MLP neurons of a small language model. Each row is named by its layer, matrix (gate and up: input weights) and neuron, and shows model dimensions 32-127. Each number is 128 + 32 x the weight over its row's rms, rounded and kept within 0 to 255. Numbers have three digits each. A neuron's up and down rows have the sign that makes its largest values positive.
A block is one neuron, or neurons of one layer that tend to fire together. Before each block is what it responds to, as a language model described it from the Wikipedia text at the highest values.

Responds to: Short fragments just after a word's first piece, such as the r in \mathrm in LaTeX, or the el in M-el-on and ol in M-ol-are in names.
L4.gate305:128137138054114124096185136165105198085113152152125081151116183135140111182156100082154118140125104132106133094100127091134157132164123140143154147096157178143141131063127132102129100104126177115119156095115102106076136181138178120145088072183135131120141150121120157058178150205143134118
L4.up305:173141162081063132085200098162141170103174152140173119168113151130072176135150116119118132113144088160082122091153109122123091096113141171095138182122114168120187127091116118111103110151105158101115177132147120099113078163142224121138150075137153108157102124127101120109143144143116165141
L4.gate368:123170152125116053114133118128079141089074061109109122144106180144130088205126102130092118132110128093163164143112127133190139152179105087147111184119154154138197118095116122100156091109144113141152093151205128129063076170137105122153119182198103155049134145158165130099142142128204161115
L4.up368:147152132146103118068112135149050141092102100153130148121150178193128117165169100146088110122098126089120154150086132148126131135163120126137112174114165169124181131091116137100143109119137099114125090127209128155111083123178155106112139174130099178060107120115164129103126131123190180134
L4.gate494:105095145109123131112139098125105143174134064126109104145126126124060113139105048122118079094136117176174094122120100123083093096146139147146153109112167167164149092223149129135171092129101163124169157150129095088132083119098086121108117157129082035129145105171129119100134139185086104118
L4.up494:177133087101173108094089108161061139123119096154209139148133144152132138134146148084127099103129104097095126155149174142128163125110194139102158126179157129101155107121137070102162072056143118088114152061113106105157065109165134144115131069108135140153095169132142054085152076149137163133
L4.gate551:086124099149138117096175168128090134069179146152126065148156173164129168091193158103136099115076100155101133160141066119096099115192155177127206152160149143105145131108105113105130063078171166122050089120179156162166118134121147121121113143138145097117112051092076136131159160133145101087
L4.up551:112136126106114107111178139156097166070182161152114054127139171156138153145133128137141123135120098147128111128162058089107103096186143155141195142154152191123132104094118151132105062085112098160111111127181195154184058095140145185142084113165149078112148108123083141115124139165134138115

Responds to: Line breaks and pipes inside wiki tables and infoboxes, the word in ("6 ft 3 in", "a parish in"), and opening pieces of proper names like San, Santa, Del, Ken.
L4.gate212:172149122095103080130187100138111172157096121126062127129077096137152070175135134098172152139130131084146132120135097039199157144169142095159127141079163118120122112140125189089082137110108116167140114159129136143075156152094115126172084109098133169128094201107091146114124130146112128134
L4.up212:187110127111163154111151056187127149136079100091104141108134122157088114080118103114162097105143061187153096127163110109127119192135101074110071126112112095174125097152138198101133082155175125129179127142161123143111097137127093115136121105149156144122128158137097125175089134169115134140
L4.gate555:083127130120131089150153096114150183099124093105057095125096145084140090147127144151166131170142089116163165134161105073203184146199105066179154122072148117164166094143143153117128119109083113110178154171097121123135138158086126163115070134139134112113094204162143138095119106161141121153
L4.up555:099150133134152074201123103122141195090100094095071111152090115099109103163122113153135131161139133150192171150149109082159135189169091089159109118116110112144112081150129145141140140180130148161172125160138116155109088177111071111184057129115154127116116174142102132142107141153080096136
L4.gate610:120129131090153134134169087123140210120165151106064122122069077114136082141186155197216164144103127142191169128112140054135188133189119108179134113085116116142177107129145146136069120162115127151125148138144106106153106153124106150167063088113140178139131172153124159158105075135091068149
L4.up610:158112170151135122188153117109120208095116119109104121091142142145144084158157098147163173123104135161172157135126116109162135160170163092107154129131103059066111123150141166169122118106105116126134174162173131124089199134101133128207117070186126150116122170137122157168140128125139082123
L4.gate616:128135143097142121168133116129117179113093141115071134150089107091182103161146113180167160121101115121169180116104120083164194174160112112142143133057137092147102104126134138095126112161142122098144125124154140149099156156140123148125061092126143174106153196182137129143121184167105126114
L4.up616:106120145095124108156163086144103167107070088128098106101105115149090107117142141119152124108144112141140160173117093096143134145171122077130126165109084133080125108141145201141133103146110143130169152122175124177056117173109113104194123099080169125155135167111071122178117104115121100105

Responds to: Opening piece of the second word in multi-word proper names, usually inside lists or tables, e.g. Bahia Bl(anca), Mike Bl(ock), Canberra City.
L7.gate10:151125155170172124114150093111134131137133132104081117168124112120179133155090137144175171169103128078151220149109097118138114140177105089108149147132125145125103155149079145110126158094081065158145133215084183146137106214133111141144087159115142132175111094207158190092114145166125106106
L7.up10:172154152128181122167123177129079147143096131164127132170183066148180154138137151081158149196085150090087169111081215097115170052136132108119111108126112093168150181147092065161093139113146093162150126159115140089187132145136085107132118120166151131179118140141170161103132154142195152143
L7.gate275:129165151140152106115104148160085167163173092115119112160105134167138106145126082115145111143125083065182111074134091116077088097145146106126169108167128127086182148076145133167140089142140091154178122145142193100135128147145120135146168101141159106125133143153114153095151168165090145186
L7.up275:126156149127135109120116147172125124144127042174091116159103150124162144155110141114071116156149069091126115080186106117112108114166127163137122120133144129136183175069171142143115136108057104135132131080097133192131119124150134125067149147121147143120113156154091111055188133189075094119
L7.gate404:115136167149170164138128142100140139129093114156098090114174070139150159155110121147173151128141105134161183083132058103109121079136157137139089080125128120161103159182069111151112124037146126102127089166085128048150142147171063142079139105150098077124166140116131177154131137155108099107
L7.up404:133088179133177140085106086097133131181145048092114091129112049175113106149118095135110150195156136127163161104135039153098110068097154144134154099122111151137186188117109147091122190100144105132131115179151099162145100171121062172093152108123111092150144108109119145128083168143125167105
L7.gate432:153105162133189148154133139073155138124124119144108141195181108116172132128129171073130177123135114113110181134129104115160133167120095086131186174115096128095132147147066127113194172120124095141123083221095172135169127167145104106129113142126110149135137113192153154087154132177145106137
L7.up432:122106159123132122126137120048094131160135149149086143173145096111194105145105116102192154152110162147143160125117101127119131128124054117135204174142164158125104103162080101077139143153093075172164105205105207126143105136156121142093109178111098114139149117182148144089179201189175110158
L7.gate441:149134162148121117164123165091108099126166137194106138163115020204144146097146146105171117128079122149155184109140158113156130072130097117189189166164127127128133172118056166227124124079153128197144114165138194112114174096174115140133125144150132136133118122148122142085183157200124095124
L7.up441:138057188182090106104100165135083116148151157137124144173107088190159122110145114099145137143095141183166145100129132154128122090162109151102174152141146115113157150159112106184144100109085140098150169155102178157172177129129104102180139225098100138137081120162112113090176211172144120111
L7.gate479:114133151093122103118133102110199152165148132161093145202124129078192137150123172089156244114174109082149142146146128093131129148107115067168139138125125157149103148178114106142161179171100140136140133209120171148142190158164109142140074133137106143128109152169172146101133114141107120147
L7.up479:125073123187170146137118176068098075135151156125116146143202128154163127101118107094133112163155112152136188134132132120139139098140126136125148131099158160151132132146100086115170148104145085161124169140051138118138138093141070131075078207124132099175165157154184124109151148184119142152
L7.gate629:107188147162117156146152115128158102096135135122128122114134067080177154147073071184146173134179124075137115092112097099099132184089121113176184127108125178132078119156157163062131202160126113154189170206141118100140162182121126188133115118137144139057094137117152124091164144143142122175
L7.up629:135141125119093153136091115105108097035095106114107181186143157115103130103128113123143099146145104074148147132111093164128116203126113145113139158090100131166173176051102108109150227079132110187135167128133129140116149166099154124141142141199166106112061140125143127081175145143106190110
L7.gate680:110151152099100096172159149191146148177143132158109158154070121126149085149106156164159155121134103114098186182110077056147081152185108113104130133150111122143076090125075141132167168139109025126154151131179116150131155194090074173144089139163099148115103145153140170086092165134128156153
L7.up680:125138107162178085093146105077144109143139168180122130165094114120130155163091162048140129108106133111117163138176043099095146153101111134157141129140083150158132162155148136162205154114081140183117137086161163059179133120192139132094091125100122127137117082223116117129139096134070158075

Responds to: Second word-piece of a word, right after an initial consonant piece (Bl, St, Ch, Sch, L, H), often in names: Bl-o-omer, St-o-ic, Ch-al-colithic.
L7.gate147:121189133082141039142118071099109160147137175078119125098077128099199074179120142119126132123116105121177163078125102101157139100112186103198144132101141095131030093209116131131145144083072134128160127087092203109117120120172090128142099101160151134122123164127188153119157121149113080108
L7.up147:135097073189110084057159186077127105158101103152126157109070116124125148152097097103158130100105134139118136140119072086176109102128215135081094190157113128131130083138173161127096179164079110125154108129120187109165146082121211144153116112092082158131154146175123180153084073130165104140
L7.gate159:129059082043202078159094141080121161129146119089091080124167150129124136193108067089177088092076135022139159088146146128111104096173138138111171105142115186117147096134199147087106113135123105179138118096061129135149105084126091113156096124141109111102137123180090177092106162209120124156
L7.up159:121114119107111171168103147146158147109162120087146085112140144147159136177050163124105120139153126114165135093143135155108111136106120154139170114146190136101094116117167106106060107083114165153129131155095144133153118143139125111135118103142121119106140134102115127107150058173130141087
L7.gate186:129115171103152077144128117139157107133072058076106066144105158070093147210111120109154130149110112122162119140093074057141134154108127081152122181057151115131128100134099126130124182139127154125172160136132177160077115138125142175087066137124116163112097165087176173112139151097119188130
L7.up186:127108164178146108118116129126080150156082103123100091162127135173121118088112121096147127137094134133130135153133172113091140078133134123157162127137077119124156100115148141154111131124161120145098160134122154129109099113179141173060132165128104165152110130100096110063154154126186089036
L7.gate347:097169186113180052161160137096101169114092137101099081114086120123140129152121107127152124157181092052121092140166123113132067138141173146163100137105150089194130138105191173094127132056054146100135157140156169120107134175154143146126048064164199164171182110156159154159103136163163043108
L7.up347:171112204160189119170127138128158110066118177133104166167154155064138137155111187173102137138102148100143158179156116165158107150079158136156086154084059094067150156142095089056123091115163133182112153086105166154133091074090081127126101144107127094136138120126125141081117216148065145110
L7.gate352:135170207165154058112146076114101155146116126124136117084135130098164123130135130132113142113126179130105136170122114076121115131119123116122171127095185154091114109205158157091122131167068059157126157088118106117129089129189164144125108156183078134170143137144109166182141131124091115139
L7.up352:143129196116150101170131089138124131167133129111121131123117121123113109163154116154131159193131193107142090152081174157111129141099111134174153114097104065137146085144055159131127125144131129123115162054113136129087071121172101123163151145175161114185125147134068168113159128143085175175
L7.gate411:134151142097147026151098135111140177091163134119096107157078141155162111142147098129115148113119099114172143165162109088040114160159107095223115062118112125136111108161199139152171114095082114148178095104142118149194139160147170121191119174137070102157141137190063169109137175131142104105
L7.up411:143088142124141111132156174148064111076167218138131182126140120119183133167127096163114110136110048099130128118072083132139129113102197114098137121135153123100179089160180101135112106052108124138114129102123111095100059122155103111130150154159098154146138126186092154106076200161131098100
L7.gate467:082124164130133063181115089114112132099084185076080139157110122116145085184127109128117129172083107033147173160135129064134104172144193122089202145092192113147103099141167112164139113109139116084197117104114168105121145193106107134088128123107177105160102158136125150124132120177133169177
L7.up467:074088191097129100170144155106157159119084108123185132160150131134133130119103069084141160119117089149190153085137130102128111140136086128094146061089140162153103168146126198162160109165133134109168117133136119209145102119116182149135113162135067135083169131193055111116189135150068139081
L7.gate615:095159149107201079111125132088110171113120105169183172169107144120120158117081118148161106187192154170129136162210114160121171159187107156158130183138150132171147121118142109182154101109094160162137131109142128054135161152155151192132119074111161096120101143190129144098133116170113137164
L7.up615:185073143163152109102124144137126161191150083181162127142147183167087098147131135082164123100119107117155111146061128130103094145069145171105136147138095121078151114154134099124084063125120101150152083115152081152117133123183113058139131173124116133167115177149219091099153175145111098137

Responds to: Word pieces in the middle of proper names, mostly surnames and place names split into several tokens, such as Rut-land, G-ud-kov, Złot-ory-ja, Bakers-field.
L13.gate65:079148138148100105102169113173138175050165173073097119126098112157152147156099087168155107142130127096156093130149071069110153117123133101122139104103120173099100080118122135094149109153106079112170106122085147137115110189107077107111072138101111108158100124095145125174149173114143134112
L13.up65:155163140150100146164188131122096126135074166090097131158095133177128095098134111151135160138136086137113120131089172146119141182140102066167074120182124128018218143118104125146101109187166110156117141145127125135131085149115131120118115115176130093182163084137152125122119187133108153109
L13.gate513:123129186112099140106100122192159118096136162102134100103104166096139147110162148098163140161167148147182128106147108140074089132143163104140154153188121114066193142064135093120152086109195072083169072093106134149093085138150160099088142157156126174133128112090122133082178193158120117139
L13.up513:176140149094138050134134126104139134153174117141108097155079062121187144134128095101120092119144117063088135093101057062061084157092097143104153134114114074139164102106102143128099133132144134131086122106108136110114140143133167082128089164079160101169133126121200181132155141157150106100